config = dict(
    hidden_size=160,
    head_dim=32,
    intermediate_size=448,
    norm='rmsnorm',
    positions='rope',
    attn_scale=0.177,
    init='uniform',
    init_std_qkv=0.0329,
    init_std_up=0.0329,
    learning_rate=0.00159,
    beta1=0.9,
    decay_fraction=0.559,
    dataset='wikipedia_en',
)
MLP neurons of a small language model. Each row is named by its layer, matrix (gate and up: input weights) and neuron, and shows model dimensions 0-159. Each number is 500 + 50 x the weight over its row's rms, rounded and kept within 0 to 999. Numbers have three digits each. A neuron's up and down rows have the sign that makes its largest values positive.
Before each neuron's rows, "fires after" lists the tokens most often just before its 100 highest values on Wikipedia text that the model never trained on. A number after a token or word is its count.

fires after: "o" 10, "y" 10, "al" 9, " the" 9, " C" 8, " S" 4
L15.gate142:538504443504442435471508544491511569491556463531502437525536529566514497419539518470476546451419496530499445459556648483428507489507457421507497552347510480534528556510485463550470487500456504449449519492548542547603494481494506476594419546413485489489515456509372442522494576442384450462534515443521510560465493524554476517472544453564501520478516540508480533540523398479428591616496403513431500485605438514590569452573486458453441499485509450451473534506514599446457570458561445
L15.up142:423435510553433564521477508422487450407579466442550547462456474529485465413510475460486423484525469349443476596450544541499497560551501486505524492468544508526507522501482477475530436570513532531467423550486528454494477545542554468573501476538519502517494533437335526484488534460584551503529438560449549407465466437477524543558541452541588441431470501389453593509437413500526566471534475536609544469462505575460598454431547457547469471485517594535473475482476480475578572485500432

fires after: " A" 19, " the" 17, " New" 6, "old" 5, "al" 4
L15.gate3:451488417442559552598437556461583462551464612508490475533556522564474442580378465475473494536491477546515489495472439538536416451492447547472439497413465435456512485549494536459600522450576508498511486496499530506412457465502510460555552517526453419435512461584441485492487504472474513562417532547570493514468445368529453440440501525586504518517477489500576566544492556448493437496441487563572500516578537578514562447473472485412536539489560469362496509548502588478453551514502624
L15.up3:517480585586627544457448460455514588522497553515524473529564537559460558523441455514476434435480459432473427404567500521422547559548506503572543483428458490468426458502532482416531575495492488394459463511451468475534557507405437525503486542432501440542475548544438490613605505496495517537634501505599511495515549495496579492520496407451565544465444539473468608384451472486574454468550477571514539538452519507527494497528438410481518499467496475561479490549443473490573538512490584

fires after: " S" 24, " C" 16, " Is" 12, " M" 7, "ed" 6
L15.gate83:496420505466462426592540494452436487521511524540494567409518515399494443525531448521455579442430446488500522507524506456426583519541496455610519439439575518517636604453455541437493418513455504567451512482563541499516460528494534475480518482469499522484587426465418578588509503482459462516519470506607486445454457489575506497481521507635562475499502541541469473539536490406523460581527445456489631498478475462561574457516534582447491513520519456458559514510540512472403555383461548
L15.up83:443470592560561489498482476548466437380529492549460472536433479501461556496608583624508492472382502480479473449582468537551571457403530498549456450548438524530529501523519447416495514531470492577415493519483579512476612421446476533510558490378466458541425436530460478491449541566486538420473509486592404490417457572469509562485533474409471530518466475520439579467482552525482556483509493555499528501537517527513606570472486532526590486524501539407531434486520484585550511460521474

fires after: "." 46, "ory" 6, " " 4, "T" 4
L11.gate330:476355402520425435525607497477480421497522481513459494473465472419493609521422554574555511618332531506593491489512537544547541503476488478518495533465490573458506528457479599436513450524550432564390456462474551579509543455497540539456506555619448425511399477486432496517465374449495460494581472511486500465557469522503519452466481493487542481473470478520615457489506581533450480441464445605549450515492526475578497474475510511511477476509455478473468561526516456487516470477503552
L11.up330:434479595572513567517498480490540541551556469419380436496426509481498542550548571437548583521586450505544481505423519523594431487514518571462436477458434485531605468474513627575541573493386472480449503583532465467402502471443472475481434427491488578470442529475563513454531441464473515503524494471565521526461456493519452481535463562482501536536545442535502469422563500508408469530549474475396439533481498552571554462434554491611402525497483586520562429477490517499488530499489585

fires after: "et" 13, " to" 12, " th" 8, " r" 7, " K" 7, "w" 6
L12.gate444:494484573514503459595517483483433563581463445469506453446503546449549456568496562459524477588528442422516533463563492485566545543498480425568506487584482505579561495485444434488457517575503513480447502539436487405490483428528580398516401526478525581492538483467549387488528596552508474510454526484486478527621446509406472518479614374467523443550554520525459469487415369452450466506475500470516491502551568461423514459499529600549431541464548470433523505438483454517483486483440444
L12.up444:496545525479455517492478432464400497440435492536549539518470486472530441461496597480458521505533544462539468421474377417517485498535529482532409514470495502578602553524568531620452415451479554623464519550520582437508396481445524466508470467481434467532439558582498495484476516494439526519513441383506509554477520466502508516398554520474460522499531443537510533459338527471566508550615567445516423444462538508558494531497457541507556490448414497472538489512585394454458535516529467

fires after: " J" 19, " j" 16, " m" 11, " k" 11, " h" 8, " t" 8
L12.gate6:448436513465430492501587411502388445453531523444443535473525458454465495505524531444460476488518438477452532485480409511514442595518575501483508442534499511516468462496543458562490490437424501586441506545448467541450489405563576552539422546476459539471423499584535500496544540572489526428411407431471507480492497466492362377502421577574530513479502507586440426547470553534528442512527460583563557483506512371480557531510543545516500437531526428468576496494588452527539509495448438
L12.up6:512418503489469540510518464479534528513485550490429492510466476513494461587416461478543563450445475497517533571471447503522527487486514500464437408525581549365448508522451521508443375451470510530491532520424481503547515367543424494526486469548515464516479479510517476472550454587498534504469566483502475395545549516515483481528489457472544423540508559402420404496594620503592425615453481445520431507473579494522510494479453512534583608500554540508460492516552641475449608558471462

fires after: " p" 20, "et" 13, "d" 9, "o" 9, " O" 8
L12.gate271:482515463467521480559549503518512536595427494477463521438488400504459521558545493587513499492459482562482467533452554462534553355588498460538458523396433457481527510525483530563486521441566452545455455508546465532464449398507590439467508590593529566434541556565547556558420512384428459582547427571423512468571430522462523533487506424516458453422478497523472567513526518487455493520549537470537376490478513430561515467461475448479491561566461626490463488558518454550558463522509455
L12.up271:509599602533495492545606476456519458457530600540422492522521522512508456504481550521493547598504603489548569485454496488529536509508475524474469436493511476465489487549523528460489422482557474453428468492469477591468516501514471485519482474601500333442402561495423483525468618504503499550515475541468501444471516509447581425452530553486496382455437475484500554488543475398483517453492540444503442357595677539571446466506508498420456511443503508451485532499491463538528503510469566

fires after: "." 36, "," 15, " and" 11, " that" 5, ";" 4
L11.gate16:533476470484472536586399453461423481509511533501511500475516547544507558455557506505522494564583550475471526506483443420458468456550490565525429578457537572478450362532559558502513635523533608388487553583553478494567441535540493531469446474522506475557534506448542566520542535435494478493451541452513472462499449343417512582577555541527512413539498420457496518476437577505491442542485502535471440414498530495602473504463492503486572469506498576462451478544544394446530446589476519
L11.up16:499536554433524489522528405522522555494533473454588502455473477453426572509474536528475471486470459467555454431454429507510553465526542482636551559517478503487468410476537567442503530476494495450491462380458478430470518532483574475432443505565483383472493506503501581572550569582444586533586487530422533550515500506504575463500588452492557455488532465528617604354464549586493525573511441449597528550485521523511480470369516563456509499454531521509498533449417440512505507518462511

fires after: " S" 43, " M" 16, " T" 13, " t" 7, " W" 6, "T" 4
L12.gate121:507449450457575443351579510582544601535412546587538531503486398508476507525592440497530439520470482496566530445458578498501572487564506547573479579518418504518482526506529403565555478493464473511488427456534504489459553461464518486444535595525409520572430527463496458567483570448544505375462449544490457513455421547572471499497413495563440480551444549438486420463445541516443580575491483475598624484502505510538538485458514514508523529531458488411516465494500441548519478503522466
L12.up121:475585469465410524459515588518510538502437507560479508387480493578516599459516496483439448554475526518537509444452479539490503466567516497505411466555489484644535487503536495539492505523450418517489530502512530638524596549574528496557500539534455503538489609466431491488459424429491548467573431459415572495462580493477506470465451462493520452535443577548549481521496486575510422503526452434565468479478510527463431406476547605464516498505431540552562461366573494448481499519480635

fires after: "." 39, "==" 31, "===" 10, " ==" 7
L10.gate167:494432579504488445511466547401575531536490572481539501493487516484563540487531571627552524466521455438638562474578554585452565516572511440602444478491539524495577510513503512460538533526551558447457517446556495515574413455492468528551612424514478413480465557408582453550490473528549436579523548459560541524550588528557437494407442498568469501483441468451453457487463483607533554427474430513488405514491469579542519520489509401532517493498480511502456502435514505453503428487498457
L10.up167:520486521453549458481528409591392524521479504568497585429568555483560610464460466463469383509522483550583461521467584512479450557570481563495522517429468508535543510507518528595577439535579516526554472506551547450406504449486535525479502478553581500589471436513478507541471465492480551543483478503445606478486510615527548421448516460503440500501463547484592496635517459533572545574539428417508483385436544478493589481567489504513453509501540477458527500482484437465476440495435594

fires after: " A" 22, " s" 11, "\n" 8, " S" 7, "-" 5
L10.gate164:509412497489503500349488496514446395429465530511546473461429501536527592463530505507474494604518453473513515515486390554505466456516412575408491460508457474567540491527597587469448503501544526521553480428524499490522441508443508591505494433471492439541512519581411484519507495543504577454574523506496539605417466342510562503496482397445435516462498450567498507513516527499515567565529487459501433498492497455525539571516450629541517568482519398509516523472583432420517471554546531
L10.up164:577423383421459521511522476547433571528473469463545464532556488514488532517508464449527529513480546557469509543472477480482493374497629561497425440491425483457493464553451461546580521516458579396527507536596471462608520494473572475482474427476539493580455460577511439476493491542473463499550421534509535586443545519446425539513494550530438386515474474533498522411398495480490502445462547432472436503449562460535642482464492459484433488423502567428594499502511540404512519462498467

fires after: "2" 17, " F" 11, " the" 9, "ac" 6, " I" 5, " B" 5
L2.gate390:572458482491470462520491493525455571494499455535541536509502497530471317451515504410477459481538483487551509546432565569497462526519565498510420482502467368461488484544490446515515529528567543390496498526505478469471526495549537524522495548477493577482518503453492472434503545477477546474585505465545470502449523507490522524356469514495522494523515562465537510525523464498509499504225481543507526507508528444529541497508559503487578465474529594359554331523538439537496461509528511
L2.up390:498484507478499516546457506469632620470486519434531557485449488488486437482484509478502468522510591528552503459553495530486513543494496517474584479465457572513534530549483547486482230553496492444513485511484468552499503495508500455527526494420474537496531459734498462478477473489526755456452479491482460485516543514504479501578485489465519473510483510565517507495446525561519540471454522449497490493495477492579522506573497515464453532509561478438473574507491435482510478475505507

fires after: " c" 12, " P" 10, " r" 9, " cl" 9, " R" 5, " D" 5
L10.gate69:536547468442481552531520611453580536503512474510555551469445458487441448469557516493522460505525474490603433499447370485488530549509407520489527421463427553494469441467499501517538520465443510505493452499515534493527429528526477551513396491436512358525517547551555510462520464557558599505444563434470503517490510414548514364538509561480376544540514626522556474525589491465463548620516460486593516492470425525473474464421510531632519536486505437546469523504564528519568432494474493
L10.up69:492587525416518571425458526475407500458486582406432419499487525510512440536547572548516437524525401506600431522419553525498578466521564535503556598437445489478485563484523530562484452511515499519480541494500521457455434404482456453528491524535543528497406493538541439512420510563484485389469520465581473420444534613466498516548469494507404474531469503580450401626573438507468541519552558465577549518496494481422545456545526503525491417516539478564432543548474570498425481530508473

fires after: "ar" 20, " N" 14, "o" 11, "d" 8, "l" 7
L12.gate378:509614455510436484516414460516440568572483479583599474524477502465518549514473486498496430522483507434442509485479579569457472451549485500463393456422482447519527376511503605516562503553487493537532483477520548465454428510453502449430434519490344496470448520449518521505450504513445473493510468520540423464470441553450504420432528500549474545563398552518487592442553531506451502476441496484577541542451544500602465518430471614542549546512580542493444421414513389539540431491510476
L12.up378:498571440550573468589556516544415585545431558539484563528480557453564486482465569462495468438547454641475499517478510524499557535428437483450474462519458444544480523521464445549460536507551498429496473455505480478483564451567465449521453466454491497417505481472389484612352462477469467442485563536541452425483485491545524453505468429595512489457449426417438487470494433497461514407541505498552539542498604487567420526574522442505386488424427549505455501484561453493583532454489485

fires after: " f" 13, " n" 13, " P" 9, " J" 9, " pl" 7, " R" 7
L6.gate329:542561436464491505541416382531547550502488488450462554561526613499542504531494452593588511381455461475473480474467549553457500614502499461484462503528475532431506489549462578479506492580530493455427460502521449515431549502458474468584408429525558529475514503530459613460443383544548500487486596498413434531414521433441426469568534460486431519491471527551492479534456427442524533498444520541505513535489530481385492464569509485512511484534503547602537498431507456539554368542521590
L6.up329:489454433522421476474464448474459430549481510508460558504402524497438438411460493642622474533531372519394489535505525395438588546538526590533510550478458497429462501536466458488500498578530486523431481551542452377513437525541509491475608556474485517505496477521558500556436500581497450519565452482473425497528568645575492423546480452476497507519404517479533535568490486491448551474571493540583549481478503562512509582470516487464545465461492495512504592522503569511449451527531444

fires after: " r" 30, " to" 15, " se" 8, "um" 7, "ill" 6, " are" 4
L12.gate380:453478444507525409410459499560559507455454524600504572482446547451530426494465504447524524507484515453426427485463379461576485467550508469531567388524432584496491517512444417485580489581440472517446508527476457464492417448439551541464546580468505498437476448439393531555496578516525450496488511491508516522502489549540445551482587455583534514520513478435492488451478408555541455410469497549538590560451503517529614582400479535505419436528523423452517416565519523558469419502474496
L12.up380:495519497536610513442468522541354541393404517480466567515548456503553412577454535526360498485563507408596583436488446481498440444439468492526435467599512548519569625568446451503555437463507533500485588587466469561479538528537613612446520550548501512495501455587557452527496390520470536455463532492474501391516472528433466517489557478474464529499486507486503446443434502487506540481517486487441504486418510511476500547496453491564472475554514516493458524492473452493498511582444443

fires after: "a" 15, " res" 13, " M" 12, " m" 11, "ric" 7, " c" 7
L2.gate93:574491472512479444440521445555371294511512408564505509501537491506468461539504455451538458474490368490452498512579497512499489482545532523552476490499496371564467497528525448550484650473503545424484535466490477420485464458431507600496518503360519426531518523503453541442487546522528493491519519513460524525461510551492514490631471506591517511507518515599499447491534488448453407515423485559539505464474466561504521510452469602506560415480532536595448443516488418500473534502507472
L2.up93:542562491491480493344462526517499593572475578549486564550490512522587534507524567487555520597482458479477508519530534565550532532444476458418527481495502431424447461507488553425397558483429426626536484426530489538508406531470468519444517524380518456482510524477576474477540545495439742538397524490491540477470535620500508493385477526526559502465443500445493524514554496504511486515474526516528507494528423526442548527434491503441497471531554478507495467526515442552486497485511529

fires after: "." 69, "==" 12, "ed" 6, " ==" 5
L10.gate209:567400484469455463515472590454488525419504514472519469514559475557496520512483525495605478546396505492602456420490477592453485491457462488475479433477457463497572473505518556511475527499440638521462500548505544566600481492519568516569400558600468380448451476510610507496403480402423471545499480514482438495565521514538461483483499485411506502511536474477469488512481499577491541583513446523538462591462514598477520539586499436396572547498477414470497576516535497576580549562518531
L10.up209:576523502516465576488520450506546550546564596483619418504426573517562529473485530458552415564522536536575421481503509561646481497486488540474448489468437609564470483572537574588516518561512528484513514572482393498534421525570500524440492455534540436483476472500552428492560541539477510442425485497422543564453462543447537503495495535520504498589543470519405516564495517525453485562520429549566427541495473481491472444414557472536527635494509504457496515464513579425532451422499598

fires after: " A" 23, "d" 13, " a" 10, " C" 5, "al" 5
L6.gate266:492488438540573557552507496552516525571439512553533466486577474486566465552418548533507520562423438573416570488534572468503486426553458493481530511476486564513459523535496493542526519492417476429516520574466575539424496416405543422545450562480523459462529497431515539563460469502567420452513539505566492447554476446585500405436501452558522495503392478495559516437474517424502597575490435514554442386491530510528502470459523444573669507606424497498466513539471483410499478471467472
L6.up266:514521531529527482530520507550481427448477578506503608512554423505586578527547441445495558489527446462516499506436442502477397488493519451558527515409449417429531533441491560489462577487473466540508554460496517439494391508514489482524524512426535491524551533547378585503527520541477461555557436464500483524501519515539421571538403506519489499488491554577546514499399393383470561442548494532620471516448561482496445432465530499480370548511484401531546447511582470453458416509548593

fires after: " " 31, "1" 10, "2" 10, "ock" 7, "." 4
L8.gate113:473488464474525435478542493532435474406509488474432528566516568516582532477540512470483483552559441462537544546509563481498424439550537409537451513508481529505551486521438462542518490487532466515617532551487583515548523493486431569497353480449520544535478489488449426571489519597483557466480557455492441544515423541524548530436459450441496464487550455544510500516569445415497537524570551435532460493563474501448520493512468369561600437529484403644567464431485493549440454394494384
L8.up113:467596469471462458418480509525584428509484450487540518541552513531532455508416572496461526579488502517553545508417504492484583514518452484521565530518407415467543564440513516499504523530508500453478519506540492535585489508481431441450462474546604524527506494472492495448518475476395568535488446552574542522588461528479537523586494489530507610525459532536468525450549458655528544414454525476489434448583472501415436548392478477512546554494500448502578351468461502522368525384459496

fires after: " Ch" 31, " K" 16, " H" 9, " S" 7, " k" 6, " J" 5
L12.gate212:451470448475539357506440497537499635507511394500497525537444548415471605482518490431518458531548435477481497452606408450378579471582516463537563520586513536570499507552499548623560469446438591545425556516504500541410473491523434481582456517452544463497549521493434499459593478491519505427434420448543538540507518448415485478506487548504503388479505498503465496523561503518461536572493510492559553463501548486488514556539472519447559464511458475506545454464559448515417556514586495
L12.up212:531519443460459477622494549595408435578577470525427518517451469555454534558460465492480521501488508464526430487475520482510539501525515542500538521495532660393579389576549514540415455519570455436555512540504506487550519501538468515522469493461393482546474448587561451500558520443643566606486569457464517512580576498519494539480570499469512592548573441555447473445424509493516488480608464518542527517545505479494535548443546571416485441521442468574544490494502534519460501534533466

fires after: "99" 11, "," 10, "02" 10, "8" 7, "2" 7, "98" 7
L11.gate227:509412486421539482528518586519507484436473412493492539487401447491506542527501507464509489573479550497420489520519483541526415395558435444576491495525551492538493521495526465443492468498422409424397415512501492447610522446573527507469398473558538591526517486488413488413517446439575471544403437528497459455406444516506573528455580473495556522516557522482493463495511469585451502520510465461472454527485454511531437416358535556463474448548485497566485465478453478464512512531330493
L11.up227:472421509456549485396453482559478480485558555468529537530519404471510478537402538518534485404539413551446578547513521553527520438512443464499500374500567523479381542408515475464449548530553457470497440515455467435524485593490413467491460523448493468500461491510489579490375539511510417550429415422432576537502541551465517508537473558590498526540527600389572496525500476487419448431429494551519506442541527466530564541495477469404451395479510517417452466538480494481482527526555468

fires after: " h" 16, " G" 15, " s" 9, "h" 8, "n" 5
L2.gate36:533497474509519551775512490520537465485478346500506481516404490510486448547477480485475543495495415458558469447602528454523518516476522490464470467515466464589503546624398479536530409512510482539520485541478442483497470465524481486505490446572538477541491514456507455524520546475465491459467503534463495488513525501514497410742490524455572498485519424500516475494554528476483462479522504501458486442532490493463449461456520498471545446505554459614485368507487476509482485467519543
L2.up36:482370494479497520813494523491506314450487518472497496457487517462429565489457534586458525491443608535484517529507542510472518488507542531524536506516550361522505473423417488491503479573477488522482503508522499474519527497509495415540528446506554379504528496442487468423545509525522541458518494490464457499519488494495547477436514483460498527470519526462431534445520461428471499465408482479488471520499484508433428487518540586522450565538538459526564475474568597522521510502490471

fires after: " " 71, "." 8
L3.gate118:493502443447521498596498444506372505494452453456486495575584496518433547491529508510502538561496444400564498507434561405507407488499488495505496495511338495524572515498491485537491504579459410447592505406468387483523539504530504484475503458501485470544485570485496500500538518513486454528528375500487508468496503539502529589501504495496562489501495394490539487572517501552524497496442532506508446488459496494546493516502498492568583517482487500759499565527334570455492488518494511
L3.up118:491529500494620498481510552485493516500479514533493404557421506502650468502496464526507523491483650377546497550442540462510541495497500489501504502492387501544583506489499496418592505405571461574485501552525584488504501515489505503467496496507429476590591598503520503497398510498491425467489422505507497473490501480488458389505499498506470543492505643512544497420473507509575520504486519607502513487539485508312524507485502496501577558397506506530497461426524634576492492505499513

fires after: "==" 31, "'" 23, " ==" 9, "===" 5, "." 4
L10.gate84:571488444563463523558536379477527560511579472542542485467496537526517590509450511503562480452594502478452483477575597509452452522557518529525457498510480539494475494536473539525546563547507522489420568581486480521411493422542514520475572455546437583506581454587513545577592516447564450558589534460498592424556481428539446527459531474407532435489542440455456440478476507526543467490508571483388520434420542518592523504481411593523458589525497562533575476437452416485503439463473523
L10.up84:542475442398456446483586461532503479495561486627525429512500474448555502464602446448493517498528548515543490530566467439518456468530565523448533567628499470509530512577487479536521476480557600496501532531499458452480577538574481550580533603570554541530578424474459525650495529510480483545554337473426531461451535484499554488406495534556491493519526551528524605496536520560527393527430477487489525459437557464569500518552484496485535515631468499452508515461535535516519470427518548

fires after: "ich" 17, " pe" 11, "ist" 8, "os" 7, " de" 4, "n" 4
L15.gate234:515483445459486440553403593533496574610536610473483473532566540612530527501533438402528427533524521448478532461536525461475444476516441459406542568482574452520568552531515516442480539480630542495529470526495449480482478444510569489471503520589405457574539463465562536501557568511380504389456502515521570541493488554452529552480524508476447488481493519466387500472483531437546422569595519513474453528550507450499552548504525448490528388492590492537554564573472494528480516450529407
L15.up234:546531538519500523487514515592496497600430569512457448425536565479499557533590451510504391408563443476483558442463436538522531475472507484514516478513563410609470608537526440521488550476460585551490500495525439553522424408509538563463548490447575569529457457436533452580546481448462507436416549455508498443576507561478468469484406379525527452438454541439414506500483485489545509436496462432498440503509519455467474396520495441586458468568570472553448464561509426596464459498507498

fires after: "3" 11, "5" 9, "8" 9, "2" 8, "7" 8, "1" 7
L8.gate443:427397539488491535563453592469438454443488409498496546551549473451482575495425487486457427496492585489538503493451603524469465445522406562510457535466508551400491558478452493405495519568483460538485480548534527488501443473559457625513511511520499563463440461539497459405439457518416414493461376494522468502488476497595474545538462453492535476462450488541448484467472445537464583483392532513509609486458469525489372443494549614493513542563521513488493488553491577382582472531497492
L8.up443:521551472496501467471494505483546457522502492569461516573585449393486535490504538486450514489486530494523506614435430544479532511540502510532495542589485514552460460467573499538520535538490473538629555421501421564519509494479456557504448591487547552564567440553594586505511361528449433445517551454524508550568501596591428490419490480560443479506571483480481513554483489525415432501422515587548542486544457474520552394559460546518465603510418621436450466461488491542496549562561502

fires after: "-" 23, " (" 20, "t" 11, "d" 5, "S" 5
L10.gate88:555471413506404545516546555521519557559507525557463576479430498498438578509562556494572522487457481478550471400426478531443471477574438611433508563395535467561475515430578498524562542597498513508454495535485535492498580513482535514591437410574497520484484459594460509548641457505536546415534468534439474519550452473519433525429572622487436497470471494529542531531471577411507504536507473501441602449441464485499516472465435509580554492415538474562458467492512480497543459555438505
L10.up88:462504456572496502538540460532410481529507533562591546435521537480534469489538585477507484451440497535487495491433526410505541499537593518545531493491575456468534585489474486588527458488602430481517425485508528482458553527541502485473499477503530458534569543452438454422506468516545548442455501512468519607608498523464496478570461542596533536576470421492408492518519449496555609483377503473596530550541537369421542469487481369491511511462507573517522358460436414530523460499466440

fires after: " s" 20, "res" 18, " S" 15, " " 8, " res" 5
L7.gate164:435474598502442555522546490501480537574508504488437460462530498451503529485516545561469480570523423509486461427411516491503439565498530500507555506491412439520539532549470442551530471530480545586477443485478529504537523630534531582519467479425548447553447554475537546529493487542550455454525537484463508459511522351560558543443517484438397507502528487480404465572441591577499478453457498517489388468444499472492454489460519582562411459543435418522311509556513509530552521532409569
L7.up164:368514482532512413451481382443519465518496529488532458512536519500630463509492446445524488532497501500469542624483348475522533397483555549410474560445540520582533545498557487502413453499573526582445533502492456469491512493476518475558487422557504503475524494489572496504533564590503506464542536513482528509477509505468507599531497526622556495471481442442597522477499515527519562532440534476544457500542589534429517576467459406535458480514545660491581479514545488425465451570509423

fires after: "ab" 13, " Is" 12, "he" 11, "o" 8, "od" 7
L12.gate273:613563481573568543589461437491554495476492556543502497464539479505439525479536428485468589486510473576542473552516556359485491516484493503513507490571526534508394602536569533430510644470469487502459491442500569480444459493495562461484538487553461588485581490507482480533401605516457532548475463556439389443477526508483503402506466533500495463566468567546521503476519497417484506486611490441489412573496559505503542415545461501461564557452510424514522452516487539597554408520497587
L12.up273:581542542484529603612507427488507441551524515481535523593519495588539475440519492456484488501591546539522616551484505490450500497422465540494526543547535468550534463423575503529466412424509498482426400557463580499571477498449546527561541431475534484467510559474460498430512587530491516588535367460581515530413536578493445459420448626557558590515460466524432478495531493425453375567521477489474465479551531474520525476487504537492473441519493523380488525482502537466532420519519478

fires after: " " 55, " com" 9, " O" 4
L7.gate418:419537480483456526545543515494457535453406463525446550452477585535536449546518537598500525526514470468458521471437563523484420505460589522494546539493549487551504498528536501527566551468553512565530524514521576488634456528588529479606508495515486393429509490524549478517605480471489449543511447561535584480460581501435568428509511372465404492490508488457509471546428482516559515488578500549401533518503485521556482528472593559515614544616424582423455448535598515418494532472502472
L7.up418:541542523457511509506475428469409539511426574493494502488494594579511535554430562512400432533446467544434506449509513511512444506500497550510560508494552510541442513541543609623443454490485490519493530381495474505425555546534469516470445540502485486417493524449524494514466500501453479471494475469444531539447495369443517519552486422584550553524467378564458394442468502523496482551542480527580412520473407511394491455564572557522563539406489620462539411511560540516443429469471463

fires after: "." 81, "'" 7, "\"" 4
L15.gate139:522444514444443397435505399468459497546595540467533505440429518503496608450463559469473446509564482484514537456445575468517471543678458507487495534468501450471514503593478550574474587467484496461403452491501550508510500427470519587484416524484458525512501498476437516510585480513461490430556447407487496433497470463507401489554422435526619552539536438618522460446485547553486493467500468544516472469510539540491474513567405504523512513555561633489453463600445508533505479583499515
L15.up139:392549571431519453531488537443577463503422439467482399429480520467515470443537523529573482473457539461457533524477539549553413474477555469526538569554529453570508572474455575612525509470466464543558449500506467464537497521469505396581426519571474508499469406429504588488513482553466510509505577513562586550437414511510586541485500500464488573574443453520541390463442542530490521530472447495511457502477545564595535406401417471512431538504455450560543605446466484570547440513500505

fires after: " " 44, "\n\n" 17, " s" 11, " des" 10, "-" 6
L6.gate262:444469530566482429415492462542540424509468481512567585565525506572452557413541454418485469467493529421448526515478511489492599489507406588593519616501501459618529605575509443518509456503462440554528573532478509507516515570456554483518432475613542440463557493499490525456384480563483470424552503492560540440489448498455486526540519458480413523430385476520491550392515508528457469489485573455506419459570555486519521581494413490520550556550494455550588483506519482508547573521513527
L6.up262:511512586489464495399423452597442505511454471500553468478423552529507425555397492540618489405467575507523486500447625520481405522548557631478547427459561519509459525441502512497478456529451490485529458508541565444481512565516482477485550447554486467532542508447484492442527477516473448501481484517467427591499522535467413470498526497482357496454522470492446529455529566446558492514529538412463589481479528509356475620483448441435498512428474537449507543538550419466494474535418442

fires after: " l" 19, " ad" 19, "d" 10, " re" 9, " app" 7
L12.gate114:477553451427585473532492525564555517481600504495481514518408489553586463539463508488509475512450483540520531434457514520491509473493502552540468539522463497445427514425482534496456482464584540520475403512465610423452484517430564563447509481539507456419523476454466447484533499449517560551485504511534483470508463426531398571562457434495506524501601472513604476413473610573523398464532440487571517465431349551484566470560455423564541599402561544560444483488439443541547525561526484
L12.up114:568497542443550530503585569530507554570471531497515562552492391532475532515573507484530466539614374560510496595552512483515524528567529509460593522478446452481486537471537488538533506365557493481545543430434567471481405487467406513485465530549415532510595532444398428558477401522507504451427539530561458437492467535539506542456404405549478478547439461442487481542466519510471446538566447487490451514511491556442501533548545475527424584530459486492517626430519453537503422458544499

fires after: " P" 40, " p" 28, " M" 9, " T" 5, " S" 5, " m" 4
L12.gate253:551559500455554466440479518537485454566485572473497464565444513575554509557526452530475357473478503457450538474407451558419476485549531491542514473491476392527583578551482515498522506469542553461515498525547537551479543557474547482508538494432497552499469519485448414557418572502486452532576455516479464525477524598477403513555436580491456367546477574586476484560489535498530492491473523448543422525523441408554569490420593554474560388517492467484475537485590520506355458495580482
L12.up253:444554465477454497503600546526571525562573427673498533604558437574431562499490513480547582570424484452476548423582488524535550488465541554507455447485552577472419492529550484490581422497500407473432543538561503574538571510548417510478463498493522414512507556549556558514483462429495584408515457490512581474494502482548530445508454510524568491595452500478519378444485473601490444541498526470466462513417488462452557468467555456481557469559495501460538570551536441475506515503498534

fires after: "1" 26, "res" 18, "." 14, " " 8, ":" 8, " res" 5
L2.gate182:438482516487458456379493525482394543421473414554528494533521502521403446514592476415475514506484388474499472518381476591585507528491506486493452503521498451439492505537518503494500535489585464328538490399510486536523467545444483510482487456469504517488543502342470478523506474506473408449573504498520437536516511496507486548281532478501466495485444519577484521487483481486491528489405505394528532510528477513433487470463504458522502445475496440667541483493511506494489490511486436
L2.up182:479549529470499486422519503526510329527485458578549536499546491498572403469439502522496488490499194489501492492493476495505475516491478498502497520494508626460507534443531488540510503469480537406515518568483501560472543448533497526520493471440520444488501488706550511478419534512418569456564523494515504525498507493486496467462490507479431516492528520444465520491487516541508515481723514458495498490456520517551471493520493497507513487481483500534476396478487546490502489529500475

fires after: "2" 66, "c" 17
L2.gate288:478454508530486501319484507489380419460481665508474478519455480496482523524559473443517467420505466520545490542509544478445541512502524498441449476471485628529490420476551497518498580513528493499473521539464520504501462478568510503506560543684506610477455537256471580515448452502489595496479556499483495519521512531511473472491516490500466519534458477479491479573415511548501500467460470414502515463473491449524524471510498467561512536450533447578444575482583458440519471511483504
L2.up288:473448520521482528529514483471515463492491540524481510515448505498501638480516464465505484497527613484506522517432525514524477502479533518524466490501506578542515516527530481475532304470564470548497523474497508587491528494480500520481516485555482508505495544846467548502563444537465493488542486505517540469464492524519505548769495480516446490502509545499483461518499533510507552502613491476543528504504530471483505480492480490504440483501529439540479558513521467476491502495527502

fires after: "a" 17, " P" 14, " H" 8, "os" 5, "x" 5, "ich" 5
L15.gate106:470588476471566497441497414512515551534452532531553512520537589455559521501552481410480508503557413479548436447554503516406478557640548373462485424482495467539462553510509548575419482515569572468589482458502475520407437453445621589538492531504521464528457462437529461508523540445511532525473497453507533458508571538465418425454483457410471554439566480489527466463471482458526488568529556536525503462467557434499514533489467523471572428486507561558452585504482360460397519461567491
L15.up106:558558425504414498372428475518475555548479612536494450479516547475535512582565545440619545564499560515631495538445582482426589477546546475494461571516557408457522542467499498445461463411411529548568536518446488471488451473501450518420559553510449456483409495512545516609507488470473478500449532541559536563505467535520562480482442528526437547496457492470500520361611470461476544515482456509479530464543464442484420479503561536472523434586494507516511513425463430513530515395514517